Weights of a small GPT-style language model, trained from scratch on English Wikipedia: vocabulary 2123, 668M tokens.
MLP neurons of a small language model. Each row is named by its layer, matrix (gate and up: input weights) and neuron, and shows model dimensions 64-159. Each number is 128 + 32 x the weight over its row's rms, rounded and kept within 0 to 255. Numbers have three digits each. A neuron's up and down rows have the sign that makes its largest values positive.
Before each neuron's rows, "fires on" lists the tokens most often at its 100 highest values on Wikipedia text that the model never trained on.

fires on: "ome", "o", "ad", "om", "ing", " office"
L3.gate667:094108154155106115143118088118111133165144172136104127088080202136135117153147142130112158105130126133118098127129064128125089109122124062091109189141075103179101138130154129164136135132106111085123125131121115199145147067111178123072143110150110081207064154125155092120139141145138188153
L3.up667:103163144133184123140120134106156147142114165169078137071138131146133115123096098172110075143160113125132109168090143148073132177164120190133088127157138114116103103142141099100125114168108130159139152184167135124127084129147168115129070182174150092085142133111157166121127111068068172172

fires on: "ing", "ar", "otes", ".", "al"
L6.gate236:150114166152125169120139143122150130081122066092145135125186187117149112153102106162083074152095144134113081089130111104148194067122118095111178136098169107099098159146118090122111097141145142112186190164148037090100133064107165106157111108173132102116168118161208148120150092072118137171
L6.up236:157128145109139196050107084116105139095166112140155133103172151153131194115092151112136090200148107150064129094186135091126116183124102187117123118107146165099125146147055093093065105094126122113101087164133100150144115153101160131155106112097167141112076136093143145163172155082151175137

fires on: " d", "ated", "ed", " tr", "ate"
L6.gate398:130133084139142151154106161115089141151096124109122132114153158116094110158089114144135118143089096180129087117164138141074163055091105169099072086138166140178125085130080086079134130200084122153146110101133193179177071173071111110105056103049115079171119142111178145161104110112190164139
L6.up398:131105109145116146074115145188119143129110157103160107135211176132135103105089127122138099115102090101150146150152143126103121117115134143101110121123136162150092160125119179106120124184135102144106114147099107142097100119144169135134129117130082155138166122068168097119144164094146103143

fires on: "e", "ay", "l", "y", "art", "oy"
L3.gate1045:163102124166116143131134150125191081149159149108178076095126140150123088149102098123091106165139127132138112151174127114148137113121168109130134111155134139136168095108072093128160167094147129136109089115116100153126164140133117159137139053080141132088130195103201123132162083149117137117
L3.up1045:152096113121105139166047118123144104140114141105129134083104121214144148123136133142105075132096083121177152123063147136152105171148132176118119124127143126224136143104161112160087176125191109123118101104097122161179193090135088111076093111142065137145063146170158111151160119101151150127

fires on: "ust", "ubl", "ople", "es", " town"
L3.gate1077:126145063174081166076116122101157148099095121096106109109117087138156054145113114111127148086087088155115073174097143097201125124144108100159169175164154124175079126109116170150136101127133141071130081138152048120142139137142160142190144132129113161123104122159122143088070056131181181104
L3.up1077:077086153138128116068166182127045051163120147125164135111141103166141096144124111121101093164101174202146092161125110131190098202113137100148164122170147096125115124125177117149102157118158170139137203050148089133163214086136203117157140123134138171148128141114131083121120092160102099113

fires on: " l", "L", " L", "S", " bel", " str"
L6.gate702:158064104149086148117143160139116047143058180122138166134147097159127110084057148176132120119196120115158108172146135143140101137147136176090115122195128125137119130124121147132151116146136129151102135199109197204082116132128121117125102073145126200131171147123094078173151152120107082099
L6.up702:113088108126122172107064107113060098081105096070129158131109147186122080127131141085136108129108134143132109124115073185125066161155087102163062125100139099133178124168144113171146096116219125132107071106095144165131131080069153146086145138181095148098130072164108143164084146118173165193

fires on: " Division", "ar", " British", "is", "ro", "ino"
L3.gate1392:103160094036220152136113177118117088151111125107120157100111126170107151141161170146061078173174082146113134127126133130106161150115157127165093190127174147140118159088158117111128092106111085170118127133129180061175150058131086140123176129149120125155164074062147161159163093141130182168
L3.up1392:116094091136144185089106111165127166188130125062139112152083163083182138107137136142179055159148096163135085146135144169098132150181096098125129117132128148120093121130133141192111119160102121083168131120151090153168182136123149153175188145173129141127206147101146102105113145137094099084

fires on: ".", " made", ",", "aking", " loc", "ing"
L3.gate1190:158111102116123118116113172161140159081118104133097145142156177121140117118160177153142130152159142118146125093130134120146122143080110108131157091201130105095076141133120100129137109146133173095147117148124058174095088159140133189080169116151142105044062144134182132136123150081106125110
L3.up1190:089162079149135148129109110073109157120174118172119104129152117085160107104082163113117149124122136107131150110174205117111167155206109142113162081206139123117187128103117071177136133129107106195070113099068087135072142201144177134166111119122119132127102125083088141080110189113145185107

fires on: "el", "ell", "ic", "ol", "ul"
L6.gate1156:162136109061109079105069129112165100144073114107123075103180117091061070138097139186103135134147165178130061148132152114090136103131091164078142124186116180088146094070159136090160156154167181114130109144182122189059128142121144084138086167101110118155090116182156150194077132162134151188
L6.up1156:124131089086156143086131158120078104171101070132105152179134077133110082132084111148154100135111186086111094116141155135086088154169121118132177104109082150083145161123155135117138126133156135115128130177141160165068154131061130161144133110108101194120149131165094114167056083094069153145

fires on: "on", "ec", "ient", "erv"
L3.gate1504:072134176076112091119196095205128162136133165100176106144155136155095133169176135172146117166180178082098138105128191126136140075119114078152116093152135144146128102120031107127136136078100160150160085088097135166107193109117143114082115094188173114132121093109114154142134128134159060161
L3.up1504:141115151162178119158125084172161149130152148116127157169140155044136124175158116144144142186214188117116104067146151080109085141150086126106113088085132156109138059124139107106111191112086119130106108119100099097134134103108169143164108102112168115118136132116123132136148107179139080142

fires on: "ug", "ud", "ar", "E", " port", " Port"
L3.gate1424:155170099087182085126096147093147136134084171134137181096097104130181083116135110170158187093157101097131131122112128142192181123123155105138147122142171107146155170101133115059105117119118098139178128039119145083180129086030141227149136083148114123107115077104136140105133128085152143133
L3.up1424:141124112167127132182125180118108145192092138150123195125103140150168162123181170143141050140118159087143083159104159109048155150195204072134132182119104120127135104067130166100145136126158073181110117095190096113116124152106156133127161075181128119149129206107126130034137121143071197090

fires on: " con", " dif", "e"
L6.gate555:137151168099157165146114183113092129129119142170119116077181090184179063136074132113135103173119125153136108212175103060132130103091213119119143150107132169088124128141127148113136119109165120154137113159118112163168134106155099099168110108148164105117176161088110118131103100133138132170
L6.up555:103077145086099180150113078084118145116106134088134195130137067125140129174097168135134116122084112111135145164171169120082108098138197197153086162132158150142123138156128147164159067135089122132100148111155124154156156167154106144155121095162076104157141089151157116095100177178125165148

fires on: "S", "is", "ile", " States", "er", "ro"
L6.gate646:136105035123084149105111087113174157168142124121081115121147149196099155135134124149090130179115150152126169127151121153171172207058116128108092154172120101155100096112161093147110135119094082176172153140070166111151132149158114175129118105141103114169159144073106135133056116136147135170
L6.up646:139098134138060177166130182054127139122127124088115134163064146161125132147098149118094130127141132174116136090186109168148153180159158116127117195140124138138101083134143156156136135100144119081138108129149144138170152141071095146113139183194133147124102160139093170161113139110149141113

fires on: "as", "v", "and", "lo"
L3.gate880:116137185051130059075128105102115108136099133086151099121123110140148078115151158126124192099073155164136117104098152116146145153156050141164113132145118087135155127155114092133119105137116090141120096154145124139114129143160090107158132149140123148132147169169148187078151123182122162100
L3.up880:136132078164169095133091147079051141071138133177118207107059114142148119061138069105166137120186151087121145152144143097139113094142161076100157140191102099141118143117129119125085094140122105100141113083123120082143096166142131108109134212115169084136176092131101073154120108135135126172

fires on: "ing", "e"
L3.gate520:138112104167067087136085150136134209106133133144066139127122165215119128069135034140163112140116093117170129106151171142065111161119171099127128144060137114145119169150128174152123096100112154135140138102098082124098079198075148089147122157211067103126187114084145162105082127076085125149
L3.up520:081155099153184112123035135150137146070101177162143161160121168106140127103173098141124144047120177116133130152129210103108136112119182156091117132071077049125140164141114148132126138149125084125107139134083117077163166104122181156103123108154082106099105114132138156122116208140147148178

fires on: " 199", "ic", "isc", "i", " disc", "ir"
L6.gate1083:079090141175098103084166130106080103117115143115111127084121094122152136101167120143112143171113162138183091135123138075161120159136097126119114124094130132142127116092148117072121100101107182128097090059147144169099136182125147036153142168154141055164110183113172167119117116120172133117
L6.up1083:177111156099151152150124151191158136149150127098160123103098069075140184083145079102122099148162131136140125139156120164165121123138165132197121094185133083090161150141113169095139079121115125212113111142043111214136136168161213151093105133120116108128128145126141106121155130117146118080

fires on: "\"", "c", "el", "sp", "are"
L3.gate899:144093143159103139102163127116179109072178132145096146080123137147111132149157122145181137168138096123169141144131098128071154129102129151122153133174109160094168102142123165134121099112141141181096128107138149123108149070108072141107111151102109055132115124146109074122132130120149157083
L3.up899:217160099117077108118118080144182133103098153098128177111159163111085142126151136119138147128084124096120147163139163156155177102117160095096166127130182081095091151106187169115119116148151188122122085130185122173130134087119175143169150024153146094109105106116107136171145093110081133093

fires on: " V", "as", "V"
L6.gate821:181099123108198132134144086095113100109115106118105114151146152057124110136157095155160105182171161105086099114100155129130128160154079093094082195092138129145118070162150167140162078090126099098082115151113070109128133151190194121099133167150104064139141144075123136128176111128114098147
L6.up821:127116115112146099161110131043004063136089170145201144117098124149126172147156079138213113109146180123093129157164163143087151099109138087113150131124130094122126123103138133123139130138112136100130094121127083072095095108185160078110144177137126180160143084116130118167174136158131191084

fires on: " this", "-", "ond", " one", "ice", "n"
L3.gate195:152213129114143160149179122103130131154118151091114093161208107098175094121143168125123136145164153157088114098165175096132120073097175093108172204111060074182197116098154077141088137140090122135093145144079167134131141141085085151114169141116148154204055177171106160127140133081156126120
L3.up195:158178113098132173154138110110095193087114091126164150133104112131140150106194111106097153114107096127106132098181115152067084155123136185131128100143125104143183086134151143130148110123090103052096098162159120135123120128066126131093155172145147169117120135090148128131151126095096089091

fires on: " —", " se", "-", " g", " \""
L6.gate899:130166139102131149151165118134097169112164111156120145088154092090120117126055154155125132146113152081107119091159101156150084122132149132082095126088172099137176160109074135137156096138115136078125154159104110152113088154145146151148125125111101075167186129134106173190167097142139132132
L6.up899:100155122135133198124122110170148120119117108075088145115148155095194107158085114118079077097126184105111035095134084094070163174158150083169130127144104145126161185106138163097141128114095113117140126113119117108145134127138102156151127160178152100136139127074126116147149143133095205101

fires on: " s", " qu", "S"
L6.gate34:104083133096140139090104137100095037110131119126086189128134088110100126175085150145127079104099152066144163144110132123126100167131108162145151158133169055162132146147092161189164085092113114194127145168121088114093095167165126174128078142120123119077173085157171133095137120190147114077
L6.up34:139137196118145128150116097095133120119089159155152186135117088173089127092079161074106222156152118132171078111113086098118095154137130159152065063090165142139106115072145109125112099091121078151094120196170137186127146143042114142111146078148161119116202125136153100099158134072173162165

fires on: "is", "as", "s", "i", "ers", "ac"
L6.gate1044:108159129095114144092120121167074060097077168079129151168159068166174152136135126148165145118082089178044078121127145129156128143178172120145127118150120134112101105149129104112119088083140135139070085123135110122128105117151147088107137151121126071139133162115138097148101117115100088139
L6.up1044:149173152114093107139132166126102137186085089062167093100118097166116176124087134111151157123123144106123097156112152163088190121163188090148135069132112191178132141101120139168125156109124140142176049172140125120073061105162179076142107162116096134169112167109152156178120102132092134110

fires on: " $", " inv", "om", "und", " qu", "red"
L6.gate986:190196092095073110100148119091123109080111099115152144159137155147113145112169149081054147088135138158159155112103096125105100187167117146138142121161095145178123123083115220126067167132114100102166159107140185144121149151112159151108094130088130096113119103170148132163122196120140108161
L6.up986:177185133078124084078141147134116145126124138211131159080133119097073096144174153127077138120157123151100101178144116171153149164137088139121099068081110090187136182099099122115159076171123116105130133149105094160125092153102084133087105157131165152064116077147118104098145179130125174147

fires on: " D", " d", "d"
L6.gate1154:135106096169148127103163202169177137195130080089177086069076145144134136137146197118156152126149100203142116182104103108121087136106191158095112162136185151174114144159143112090148114163129139143105109112165129149167114127091074126057103151160171119149098106143157159150156105125171113163
L6.up1154:150135132185096168072118142146079135157071091122106098156136161064077082062147137128157125158148075154123104149137099118119109154117157151125099131101161075168146166122136122134102137120119158162109210074096184104103096089093110169102092098114144135133088107121103156104115149112126111138

fires on: " North", " South", " north", "ax", "t", "ton"
L6.gate302:187138168127094121166128139153145150143136096064092108125096134133210139139125165164104177115135133076170118095086109121079179132124112154154074130158150149123097165130170106175138173109132125077166135188085148179147172144087122150104141102097125117174140136155132111109150119150121114210
L6.up302:120111117126132175239143123126116094102137135110126123132103129196122068131149144141151148114164070143148071136109068149154172118054190163134185066157181089122119083140132177163191125124079111110131133130191125120110117128112120127155170146160138086094057139106139135174169133149106096160

fires on: " wh", " dis", "ah", "h", "ult"
L6.gate1041:110166102104093149111184131103073090135060095118063107142188141114120093138127148138089161074090139127114156095097172126139138139085124085068109113133111147165101136107170147146136132105136150102126154168159162130154155121123122089099178126169117078178143145155104078198116122153173142165
L6.up1041:104082112078162122097152121074102081137140099189082085080113165132108116113201124126121134096135153127152172129163169172087082174136144105115147173160121140140147115113110102065088106105182113132067146175177128093143093128242109150140122149128189116141113120122157130172093156172165090095

fires on: ".", "ing", "ic", "'", "i"
L3.gate1512:113129146124128192127162140092101111052111112102133134144117136117102149077175107175114095098082094138079111121080143097094119166121087105084163122092140158115117080132089080117151135131153134107153146111100122133119128108155129161107155171150138151161169136109165167090158135069154115096
L3.up1512:141178113120118141128094118050159119089077116147112185123211089149130102112122170128113187101123132107140153155152132139072160103180088110102137100104177089135096145114129091122086126176134149081100134114131159112100095181148120168184149110039115118184128123145122121178079127133116184089